MLP neurons of a small language model. Each row is named by its layer, matrix (gate and up: input weights) and neuron, and shows model dimensions 720-815. Each number is 500 + 50 x the weight over its row's rms, rounded and kept within 0 to 999. Numbers have three digits each. A neuron's up and down rows have the sign that makes its largest values positive.
After each neuron's rows, "fires on" lists the tokens most often at its 100 highest values on Wikipedia text that the model never trained on; "fires after" lists the tokens most often just before its 100 highest values on Wikipedia text that the model never trained on.

L4.gate2308:549557492450502568545466462451476519515482491485499444499484549479544495451380491465473444535542560539534489532473522524493454469542413521463426488525559453426546532444410465317511527491554439471495549479542549577403501578447470508540495560519480413483490439468585401436498383519589527456
L4.up2308:453593515446593510424525426489549500553506490494513448563485519536465568477546511479460509545487511539589368557574462550590500533493517509389447534512473538435519599562509459496502487437430495555560495477610464522526530448502538503491421531562467508521478477509574555417569548466567426486
fires on: "7", "6"
fires after: "1", "9", "7", "2"

L4.gate329:448514455408541575522486425546466483560450478435435527609604571555545507458508594527549604522448479495394569590462461434539532516513464555504439628491481570467537477552471501543427453501500503565556549550557425558542523416531410539515477435473445491465514416425448596549448598433357537521
L4.up329:578439577493448582576520428587487484368459534434574600479530481475574508518500454493572565478486548470490583486535532445550407461553485557564371538574578521532519384523452532490455554404515474495503492507499504431543532470514435490471509400498447530490455468485552436470552541509513531468
fires on: "\n"
fires after: "\n", ";"

L5.gate1270:499537382545480474414438420479400533506439497485574465472552483567424448397512521448527518466539583469506476510437550533647546434529392500429646491495659479507483405422489494495513498393484384426485505437521403495503379570495542537422474577516407513538406457494443514510495528512534456439
L5.up1270:405597475575558429599484476508501494523618591459432443470449475531571410488437478526434461413411480538510487523455501467502333439507532511527490464521529546448491493506465524503503580453546391464515496489486595510476533486513518459508494551513480501469526567394545492489494546462615469553
fires on: "1", " ", "4", "5", "8", "2"
fires after: " ", "1", "4", " |", "2", "|"

L4.gate1438:601499450545532426454441508464403390479507500501528512472455464579548506434487482459443518529437541474476584511543493521497462417505493534438501538543637515564482592452592508475488473498427431479425446425517536409457523496441514523486516513427545526462520480480577496456545507515582444485
L4.up1438:508563440470489536505535423610505530482571559440480529477461509454462411537562545485565514444516510549592486590549561438434471547501488527480516508468421404532441530512479440459478508480459554452503514514543478541513511517440497532459432495524478541446513532484414449590436458458551460502
fires on: "6", "4", "2"
fires after: "1", "4", "0", "5", "7", "6"

L5.gate1519:512499561516535594417571514528481497497405502508509484613578503429464528507493470479559504575475500583473622502435512483511518424463494486493528561503470410507544571540596457386573549438511501403482440433554499505541520551501514459472646534456585431435527571581515432530495436510560660476
L5.up1519:497480510450473444557419455457415477397459514541538440519405539418554455495563506531481499486466515482582505528470477562485581369587488534472502595494584405423501482487553535528502514511536488487564469450518420492451481552488512443521574520554421427594511487387542587433574426520472527420
fires on: "9", "8", "1", " National"
fires after: "9", "8", "5", "0", "6", "7"

L5.gate2224:444537447504508466473523509475458487540521448514548483548523438502435507467557553511462526575474484506536538489522457497475457453537488497436493517476501560521408525544492460440484435529501535595578532448412532547489527502527533396505484469528551434542537519499509561501589463578489552473
L5.up2224:483508497570435458411528481516424484444453500555445542522571446444500533507573475563576484494500491406527571517607506444584437489452506564512561464444490488360492504415533455607464415472455511471472486544478506457534540451434483526501443497446448451488512418464493600518506558515507481465
fires on: "\n", "ph"
fires after: " |", ".", "le", ")", ";"

L5.gate1461:457549465360470531503457414520454494362549492438472512389537425562513579547487334557444489565379484476461452480535447501544481469493588552487521565531581475535437488473521539470474484420534560487512505552467536410524381506493445512488464541446535452446588544469606459557534461509545537463
L5.up1461:450533496521494465506497493479467493477412487568559435475487376493484495422552631539452518464504574510502442479530465487524493523509513528480453527526492492481569536581434489493512396534551553539492434502552467528524463511540497493499508479478491467500503564500451479501516433554440516550
fires on: "3", " which", " that", "7", "4", "6"
fires after: " ", "1", "2"

L4.gate1589:547447466544536488549604519464464410547472459511505474555581474498440546480437561462540549581543537542518597528548487474543477510519570431422471559583485456500513539534482550457535489428466472495523474519559526390579499466496474514431535544523456468397517579434506579466556560541523635491
L4.up1589:458541466482488624484462540443521461555507509520484510595561557552450530504494555503502591528517490492482586559500500516465527431508536534539426455539452410418446556533526468596466466460506539485584516453481537531599459483510400494469422573504461511559583495488544508512584588535396518527
fires on: "1", "0"
fires after: " ", "0", "9", "–"

L4.gate117:471554480532590471399567542531422563505515452533496564572410482518524358519523585431616519542550520514563525494581501522504541512510494529365467520527514439538495537558536415533392505429552541499507559523402523467516481561564461457483543501523524494539563460442511470471510519511461506582
L4.up117:545465490463451467497511487465489505577473408400491431425512429505564400481549475510491431511566401498423513602487445459540492470584494490458509523508508466471451495476567453460551625429482536465501452449448460612499503488525442554593478443514526589442560392525487525486506493585588443434
fires on: "1", "6", " league", "s", " Bill"
fires after: "2", "4", "7", "0", "6", " Mat"

L4.gate1216:468650445546475463543470519499491500430452503488370506451529489485500456584521450531527417536458390477497449468495404431472458539553502520404584565564480453544394536469549537519460394431528403455470484479529482528541446483529472486497452525579488424451430480448567552497498528524422517538
L4.up1216:527493483462542543541574495484418535504415502482492506502552437504535413495530454435556504597502473480479422524479442411489604493612435564524532399478462451523410515546539513463417492534540570557447450391496569480545548544475584545512594381594489484493592462550487519536569434509566505482
fires on: ".", "7", "é", " K", " |"
fires after: " ", "/", " J", " |", "–", " Ren"

L4.gate2066:462495509601531494413532486482479504519537467444453486450485531481443455486442504555454455447556382568502500484460560428556443525534509520464535561548479466563412682507505566540587487476394493410486493536529586446499495458546493517481488519474477452568485521561524508483588433528552431453
L4.up2066:474495418582470483449532481407486511405485481541497383475531601556435540438556489572507427493480551436509551525600529462540498504459441495529527511524541531468529603555459456462474456519475519519557528566591547501610473489558435525505509506438495530595572494476577590502481543612532595398
fires on: "\n"
fires after: " |", ";", ")", ",", "0"

L4.gate872:538485519433596554554480495446367618476508542531635512450543428523567456468526531474564538553446407529521482539432478404525557510428431523438463522546492510482607498464502410431471438466464435589465543574582417542586504564498457461539613489508515585540517505527554480442435428475555522565
L4.up872:522437528521541488455462592508532534466478466504482504495450513536521498504461581505496426501462575397545536533492471527564416521433571468524444473499527557516615529496480525531434540469462453454539605528458483600542433504537558466410488478490504530454504550439544481434485434485479449576
fires on: "4", "5", "8", "3", "2", "6"
fires after: "4", "1", "7", "6", "3", "5"

L5.gate1102:400474463485525500525555471518462519467438544473488539551483451447470440490545502479512472501495471524578494466484461441448429491583483545536603442477461485393450487422510593401522434417466580514484447491513530544474506522522499425448505603469504434505432504461476467536518492348459522497
L5.up1102:530541529549508470483438518507500517403504463499479607489512444451474427495477489412549441529432587499425558495477497535440535495580532514546503402492514533512453592475565573586571457565540545358432515491612364529522427548567488476579569439519507579442437453525544458536550474524552523624
fires on: "3", "6", "9", "4", " |", " m"
fires after: " ", "0", "6"

L5.gate1872:453518534501518512543519504465512447532587489596568420518536481598478485417500525486534441504550634465528473643489462517556422490511580506538539483551453482525576546490545431456643537464497469498515490498511441502429563485442420448387424468489438444453399470536477449474456570525469525577
L5.up1872:527520513488542489511485503502511409489506460478534514559606413560509470493491556490502440396535548541517429499514470497504562459514502547600581494537456508524455546512450437391551478401507489515475565461508488509437574466466460479532505486556456490537415439539483474404549572481484535427
fires on: "9", "0", "1", "6", "4", "."
fires after: "1", "9", "2", " ", "0", "8"

L4.gate1301:428490451551520495556430502439449482412564534488568448466572514495443535525505503447510349611415545451489493502422516531407538588435449456473397520557463569530443508450507543458544445503501529480483532413519567503480559574438493504541543524523496533495484427529645427476524518438542517548
L4.up1301:486526482505464576476542539455538560511498481441402580547507525501556554454525539597490523622435397561557505487488474541547523471521506504490454462517435552511481561460527553474572543453522491503470455424489541609572536545548559484396512478534509508438586538444569562504465480567527476573
fires on: "6", " Ka", "7", "da"
fires after: "9", "8", "na", "6", "0", "2"

L5.gate1505:475453514539483587454507450502573538491487480338450538384418527507459499544489466531552519538526471565443562487516551593393587520463470430513518491346511561569577529499566444474571525525444463503471486473387515521438499530489532476575493521591448528500464392563593590526521637386453535455
L5.up1505:557528497510536514553420526465515538540523402485524447501481490398566527499471510473391517455510543594572474448506541489444540522511493508467528447515508496471525442543500514496460544537462614539490411550473539650530561503485545446612498478517553434545409558504573545545504455520499484467
fires on: " ", "ing", ","
fires after: " |", "|", " ", "er"

L5.gate2147:467527470476378569511574549444500485525483410485485493437594671446480467408497565529532510507462524526544432456498499553504532462537431530506494432380490470443496462501459518500485455529526499523450453539579501479525484404475525547455521430506472554456467469409412511436528443518458637448
L5.up2147:592517529371429504483518539511487457569542593519535508512545548515545415479500532442525444508500467478444386523483520467542465411396504555466478434544479495499468530500527473576458534517379528497427490418581427527458496596420522539503480446472508508513502498432547424569526556562517485438
fires on: "-", "9", "–", "0", "|", "2"
fires after: "\n", "1", "2", " "

L5.gate2043:539544444439545475511570393561464527542485552561592486496551433520492456474497527470524571482437472579537480558520431500416495428458471443430432451576506498546492594488439429465513489475514448546474450523499404421561539377567481530542511479512385522476415557563474438533479478476514504466
L5.up2043:505468488531495468462511564586558593479568476556582558401550495513453508502537477536489526556497392570525536489469494516434538386509534512497556438421442470478490590474466522557522400545478520475428572513551539498459512496631512440529577442542509595629467527419529501532528658493503566466
fires on: "3", "5", "9", ",", "2", "4"
fires after: " ", "1", "2", "3"

L4.gate989:478453487545542409459523555431480518444454457532485528521495446459495434509465532623572553509447547492527540508534542479499461609481451536490502507486603593500584531540496565584527483509439463422544419562533546519572575529498523519480506547519549510438466491586500486540483510490477451469
L4.up989:532585518511474417514515458477578437374467534474469487540485482528587507568397438584487576584480467564520491482501498442540498513529554504496510557514589480530558491482568562550435548476529497474509491399488590484510481479602555503567468586533439506532475514484513430584607473489497429474
fires on: "1", "0", "6", ".", "cre", " De"
fires after: "9", "7", "5", "4", "8", " In"

L5.gate824:508593496442488580467554422451441418516504458513494474527533553594438491505522491473458513451429433567600467520541391472567521577545454508588537503503473376544434504510598459425538547393593588502510427559557553396461469403553557401520481562495540535458529423478565455536476551425368575526
L5.up824:492524514437418492478531460478413584595525477508434436539520379455552542444468541495467417552458484562490492547470482453491482537502494562524512415531541472573505461549411484418499451484529548615481517476421505439496464428502447458542567476539502490472515537555527520473419485414466403537
fires on: " ", " |", "3", "5"
fires after: " |", " ", ")"

L4.gate1410:548567500531511464470485444550470473560452436434510520464464440505504506539507501538527477511500484481527576485423488453508561451521475406479454572549545541500448479475440486422561523526497574543505429428432581511484559496478445445440557533505534453575556516602590385520518505543471551439
L4.up1410:548605455528563438519532514598522452452524531549530494547547452416527539481518578414428559493523556488563535476523535492562448470461448499513476454514472492494501532503455526425421388501515567513515520551474418549613466534476530491578478516483540536503530511503521455499424435478512400453
fires on: "2", "0", " Fer", " Ho", "3"
fires after: " ", "."

L4.gate1263:574448595505515513518530459456491479510472556541542512504504379480510501460466555473546518498499475510484600500488455556612517507514472422481494503469562598525474538499540470482494539436495478503546466441621550436633524565431514606449455465516526472476535509448501490552501498481554483558
L4.up1263:539555626529540533570491481573505449559482521454503505446513473544395536463422492452531554436567569485530485534540529473486452468515477480459537474526466489511494490526484368537522516509473544488519501485589549417469456429458412479474494471444497557499530564539454422580462513424507497518
fires on: "\n", " the"
fires after: "\n", ".", " |"

L4.gate2257:482577416527470520492598450441427541586602551543555494471496445535520469383500397531472540506502467527524449495488480470584487489495480532514513456527438490541589543537557485531430505461492496491605544573609538532624462424470411501499480481482501500474447555454502520464512423503495389517
L4.up2257:543505612503478525602443554446610475477550547538516588630526463565353505443576535478471453504508469470576544533492531641569527349481503510554435513411512447533547482550489440470525598499463555570529456465441446411569488438413456450533392455506599477423476443502453543553467504454564497482
fires on: "8", "2", "6", "7", "5"
fires after: "0", "9", "2", "In", " In", "1"

L5.gate83:489524482473513446432454486459436538480499549521511545550507495491402489369474556472489518583476479424508507545450494486478502521526421460504519490497465501559462424443495436490479454446475443508548484518576484435419519422532541456586527463567576532526515462468545484432446565474443434535
L5.up83:477386442494581502514453518554418609579462531511458485553499619528575452479519549552417562466516539420537512482455458520470526568519449502478505475602460554473505411478539524486461506600486588514544562511497384507496579522569383530479495550424499528455453423502510560532521514447546563421
fires on: "\n"
fires after: "\n", " |"

L4.gate963:443562396475560486400487428477445510494495417422495459446457439497416523529447519521377485407461517540503474568548410442522448457529557489526563469507553513495511512530466516443536488464500583448516436532439526500449475488453580492400474470528503425456506539540473468472468463545550462463
L4.up963:552571490459478549451508577590540470459535420552527526588492477399474593506506509506494418569557579501476446498533609532481457453490519408407569539435608548574537549480461508589473490518507460426417415521487457525437491361606531441434539491491459483508459510467504507581495482451479597559
fires on: "4", "ur", "war"
fires after: " ", " Ta", "sa", "ship"

L4.gate966:444487434502546458541580440399454534543408484459487637529535550508481456405451476552474492461426613557499547550573489487443485482546543436527493511548571475595526533473541447490379470497478456468549410496543432426554452561713575508469471478502454516535541551381497504474479500488461430549
L4.up966:449522563438440495542500471510435478522457565455425453541478519462461424544483494480486448582475485442475528528521614501522455515462498514469520436491534470474601483485502564546547555507427518431513491527519426572582386501541545537461556509583483579460423578516504563491448580552511564465
fires on: "9", "ne", "0", "n", "mon", " Paul"
fires after: "1", "2", " May", " Mar"

L5.gate1120:538499552535480489512574484535405512411501493532481483493487559528482436517495489520539557517485584470549601502532450545531536493512489443423496464462470481542513536457456458548535443539512506536469588558495509468541499430550589574456434481436492542384458549525505511521462467490588475492
L5.up1120:560416522561504481568446542506525489471398484546572468539513485548484598524505472475491479554459437490454464528487540502551560492449548548452421482569532543444577511423548574517522537466524506522525465480507433497410477487466413496512455534488544529576501470538437510586439575577517499555
fires on: "4", "1", "2", "7"
fires after: "1", " ", "0", "3", ".", "2"

L5.gate475:524562466562444468465519532586440517615497551627398543531498565516550445490560499416533539536479463543535483515514439481522421457544468499493460491483495415523482488558494495417465497532472578556531513474637561463511550556429527502417512519533554542403528446553476534481511473503474469479
L5.up475:424519618440451461554488541511511497458476442513557515591508529520459406505487525460515451464474452544481464405487460573426511612472501454488388537458451475531504486468471495536479432382455490538561475538557529445528432486592525530401434469507554555541599550520522492472421447438419479381
fires on: "1", "0", "9", "8", ".", "2"
fires after: " ", "1", "0", "9", "–"

L4.gate1405:492425450551534490477585439525530537423417493543480434532605413499472489502580482505475590441503582490521607496529405473481452586556441546533562512498568478498469530523573437505488586400522495496471483463513493540489520500451477542572556516590471468432538493442415472545551447498461524489
L4.up1405:501491574490454443514599470461554518451519527495426467431450519501599517553439514538431506542519468531492464474441489464455443518480423472458550592442550521520490441541524495440584465414516592500470429540652426638576427490474535493395473513558487474485559437454434542470633487475463467567
fires on: "4"
fires after: " ", "2", "9", "0"

L5.gate318:446502476483442459492521529502564363430383456511514516504436447458454464425456558483533454410486505461476536425547494447503442567540484425442523558418548507506581383403628523445473487462515584503568434547408469508503435481487453560424515519546496530567428380480486455440462401514407445417
L5.up318:502499595475507530531470441540468517402569519513601546532450480471453515550458497547550423447463492463495468546538519473464546424560581444466527505511516485497533572465471462421515478476502531450587454509476482486443613446528450480500469489573494494425432407479453441570571508473559389472
fires on: " |", " Western"
fires after: "5", "6", "8", "9", "7", "1"

L5.gate2214:550543423528526530518504423532506523535460495478465418542526406518414357488491522357482408540497578573553564536524461551486514389503515484426514404523435544536447435526506502594405472451492552564514522440437460554485476489392483465539484504480496467559486494441460474493564472451484547457
L5.up2214:586495478507502599469509532544515452513510591622542520464529459571440485526520473560507610516550483498449604458506503470428552530585529459492546481617510385484578509557473545514503520470446493461472472455456369470602470586521497545551540536519502457529479468467442469430429473531539522601
fires on: "1", "0", "2", " after", " is"
fires after: "0", ")", ",", " "

L5.gate1130:481490537472507526558469478488471497499488540530489523532430476530563510428398473394479587472495487526464557537484416506553476466529486485424441528496465490573553500458519499545550455417508607484563516450533510534566539519475448452519537478461502523576496478609502519462465509586433523489
L5.up1130:564432547516520483572505496546456508470466451596472621545458487455380472460456491492498437415565496388518435537555452389509489517512446486478485566455533390538448573488512581431507431526483514577531463535437508535504510574428490427467390504538524583519503538467542473518581565414408491417
fires on: ",", " per"
fires after: "1", "2", "0", "4"

L4.gate2175:485390449558547443492583517435439462433512546529519441493506528461514495516448544504555465554502577538511587474480505545516511537496461547494481556428436541521502482525565582501470520424507470497540488545448507475455543481552584455597547505490536488568488492492533366445465461485392462537
L4.up2175:442485560388508568516452570542461509454491427500482547564381455544541339466542544510511546567502483443479500496540480586454474476550566490404523619478525423469400457524487488503431545453468499433522480578389456533445569361462498489445433533441472515545498479527501547383557444593448483524
fires on: " |", ".", ","
fires after: "1", "0", "8", "7", "9", "2"

L4.gate277:553491489527415500601649461558400443514574553479482533483467571471498513471513570512472487464508490476474473481542454498509413442486482586456439570511574444555616531526555544464552415446478416502486526511486477503484413445429472399472403379545519490491535481517509518420552484525458437444
L4.up277:673511422555517509473502484495490461502452488525558436541528503509540520574437503530568517498515582386454546500497499429568487540575448552478447513502515535534591503440494516528418595394380410502416558442550475501528435545503453527467546437589480466582539468541526487529457454464473524380
fires on: "3", "4", "5", "-", "2"
fires after: "1", "8", "7", "\n", "6", "."

L4.gate1270:489461496510587536438571414497468547327510451508587495494530423448569500549434435440484471485481540511574607540555486483469540503472461468461466500545417452613523520535529446419451468406456438462439478486501503580430536600480529464434568493559511519496503439522577505574455387471565562450
L4.up1270:494562502497493517512484460463475456516432471507454435427447536480460485453531560389415501507502493461443513568468411492518499499430523475536662492508542516483454512531411492440511484468565485478493418502393420533509432517438494500402526473479457596476541473565481557477491518601525510466
fires on: "6"
fires after: " ", "0", "9", "7", "5", "8"

L5.gate231:470559442441507448490501490493481418582510532487529449499573541510454527522448544504499475546486426554456473552562465484563422535529494501500525557589490384517453449566499555488470537530431417520594513518514409546492533533557504520437490468399536533455554542585435487467442537515450519447
L5.up231:526369450542508542465552518468417437549423507495522517544454531502510572480509497387492436519557477488519448573458551594570438507526542478535513549515423525395485502478434572492505535470556431487472520414500537446473528501495535442531572569442519494481502477471526471546471524552467463412
fires on: " station", " city", " University", "um", "stitute", " library"
fires after: " the", "ro", " in", " The"

L5.gate2155:497489544548432473587537407430495536497505515592446495518571471502506544435566491500463580599499481483481542553564475540519470479453463501511532430471615531516431557578544452535433463535474417476554585469498435443475480466540496523526501568500581486498519516474499572446491463483623426564
L5.up2155:465501480464481584553528470422540474552510593447423381449502473563561526440487558474501479540484459549438541505478493452468478518516465571596469480444415534524557581463491460506534571554411618538560537528480527536485480397440433556500543399502509405643433528591499475470436529565496509478
fires on: "\n"
fires after: "\n", " |", ".", ")"

L4.gate875:537551434575492441511528448554463576514528603530466526557557572482553549508495518511527472559438495551508585506540511562635578430566432464558465502526446471514484480505446492504517487439490454436442501540458526483563533453505538573510431564500482560461487461448532550530512527437506452487
L4.up875:436539483430497503466438564556467481615513517508470487555535547521512515444485461470490494536532561426592564495448561500503507473493570572506463473505495442504519578497487513499537508442517521435480496535503469526449560416463501498506522453454468498608421429487510548451497490423504495553
fires on: "\n"
fires after: " |", ")", "\n"

L5.gate1121:500519416503406502464439482514516476396592431537464512508567546400460474509501477414509504514487495444560516488495512443517455451515564551528471512536557475572407502479484529460552514523513566485469527477498573489420526507494450420496453558439471405470454515495517537435530403436534500571
L5.up1121:538558558463462550443541388435492531472438504470532566463603557533519517473470541426477527540522378478439565545539485491542566535618529560568577560448542461491533428470491571423495546557444447496568473475542534403573461497478405488509470459520491473554537515559493536548478521513468535407
fires on: " |", "1", "|", "s", " in", "=="
fires after: " ", "\n", " |"

L5.gate1530:436433512421485506552485461473525494514459537455509579582545471482526413428500530510420499456432545538538518503478487442478453524463496516486495517526528579546418532485531476475498450486491501490471465550630491531575522405601488522463431531536566446457555532486440539522513497475437563452
L5.up1530:512558564496478415542416451590554560576537496527464474504547510597485520495589511551532480457529546500537550402445511495531438582500433507481536520513556562443537527480437537552614462502545484519501531512513525474647535394408499474514495482547458524484484449412462562526544536530488378557
fires on: "\n"
fires after: " |", ".", ")", "\n"

L4.gate242:495506516502462438500527457551509481469430605470453422521557496508555439418485523505480488418525472466567550596518540429547466523498482536452525581446519523549490495427485455482568530432409406442457443524607511441610498452523476473405401484479533542482518414488602517473473408390517485464
L4.up242:526432549445456509531456544609513534482518396489531449508572572473486493459479566531528412508474529506481463418514467486493492501419568429480452521459489503500515514554481533510412516521448429506511523613500518405405485434527501513468465503476459513525399481499529513494475542499423476455
fires on: "\n"
fires after: ".", "\n"

L5.gate1809:571485509468506435500502490472517496420475418482443427555566472532524482432428469335451516592462532444501443580533448486432531501394451434509491518506427536504554513593495470520565541424599408446452502451565462459507473498515435606430507548479474457552555481488441535571507533536441460558
L5.up1809:500574485568545541571469557557590503556476535398456569531581520537460461519437487508596449475438522510532480440531512568500442534505539499428494556518420499461520450530464527552500509526521485421459546463509537468429527483376562531537500490437463490505424456422520583524547549641494525526
fires on: " end", "7", "6", "0", "8", "9"
fires after: "9", " the", "0", "8"

L5.gate1918:567556541621515525470492446452322481513514518434508473509483445493486457597468475457432491535447528611494509495491522490480627402495472500433606501543409481537510565496568546535528515435532480482478452464536492494443592500495511498477541529575455513499518536589468451506635474548526419466
L5.up1918:604569501552473485467584484373535455487459525520519448618486524598565543549458552412513544483597535462510530550479541455476503563548552477439452501481461392455508454504489513522504528484457516552585550496543574587492503543450587456528606458516487381525482512488444571530457492570467517474
fires on: "2", "1", ":"
fires after: " ", "–", "-"

L5.gate550:563536396530478477465513508546469616506482517500484444372562459421452532411487464521473491578441568484529472588537480484474523434355487380477538525384483429558518497501429448489436449526405475492516529535451473491512441484496466453468572470568441464532471480534472519492452461447506535509
L5.up550:487541445513439445518452477578490483507510433457475396484473386550594531536482477555448521505492487500512459487448419553439441554478537519542515623443522492457516538552518536561507486564505400475493408454471512441455570417472458436554458509434473462468584510526541524488549489519517417589
fires on: "3", "4", " ", "\n", "5", "1"
fires after: " ", "|", " Ra"

L4.gate2191:472551480498490468470545437412585499499440593595570506475560468508401544417465529420462554481500516531592434493562461502544462477514538435494631514558469441451484495484483479520594441343507428549573562422513448461556429503591481463466442488511524445574543510467488583444465475510473424497
L4.up2191:588451547427480546463466524462564499500447527563505515461454433459516527544423510367505524516512472638445533549527458502530521448528480576433365471503487519428476506510532543488501447483518493539517474564524427489581435417481516557477504482466517571526478568591477569524490506497514480440
fires on: "1", "0", "2", "3", "8", "6"
fires after: "9", " ", "1", " (", "8"

L4.gate2273:593480419595524476548457416457489450393389501487512485553468554488406581566522497459527529500453493502492543460503525470492500457442423527520511478518480507572393477470550561479465585484458471468508557583478535448462538529532499457520548596451482485507563466519458417504499564520502532477
L4.up2273:511487530510532498454496505468473449480520462467517408412497582578465550484577565605592564510486576537519581508519526512532474454504522430430556543468599489458523448376591505418431523502476481524538529527483494493464513568463470453508534538498537414545565459482495413452509487422522501466
fires on: "2", "1"
fires after: "2", "9", "0", "6", "4", "."

L5.gate717:441545477487516498554497507484456365475552462474491521540518483505428492557511524479434501498468505479545506465484479516454514512594568514512517583516573517448586484480448547450550439490527429535477492452563492427534531581458587540349523493482477579614522589490469544448436435519471501527
L5.up717:438458441528518499558454446549578552523497515492470526559490543443494424542570525472486472537527505570483526643572510542507493473583450512437424566493549477530427445422507487396461592510506461471569518482489520510423594534540548477561501554468444536431519383436500434516527464384581512549
fires on: "0", "1"
fires after: "0", "9", " ", "6"

L5.gate790:539487483629514487450567459577561505471493527521544568517483398412447471459413560432624458507498571530484459409432475496469537498411474509544377436502469511426550486394544579465525541460476518465512519601508486411424426603568546446511582483481470479424429571459465474523501524480554461485
L5.up790:503611474477502464527525516495601548474510514559508523485511408508495525588526459429568546505508480451428498531450475581568521436484497445464508543541516516435474439479492575533524363475449520527518483525514610484602462515493430477453462538473495509519558511563478482555493462524454449445
fires on: "2", "1", "5", "c", "3", "6"
fires after: " ", "2", "1"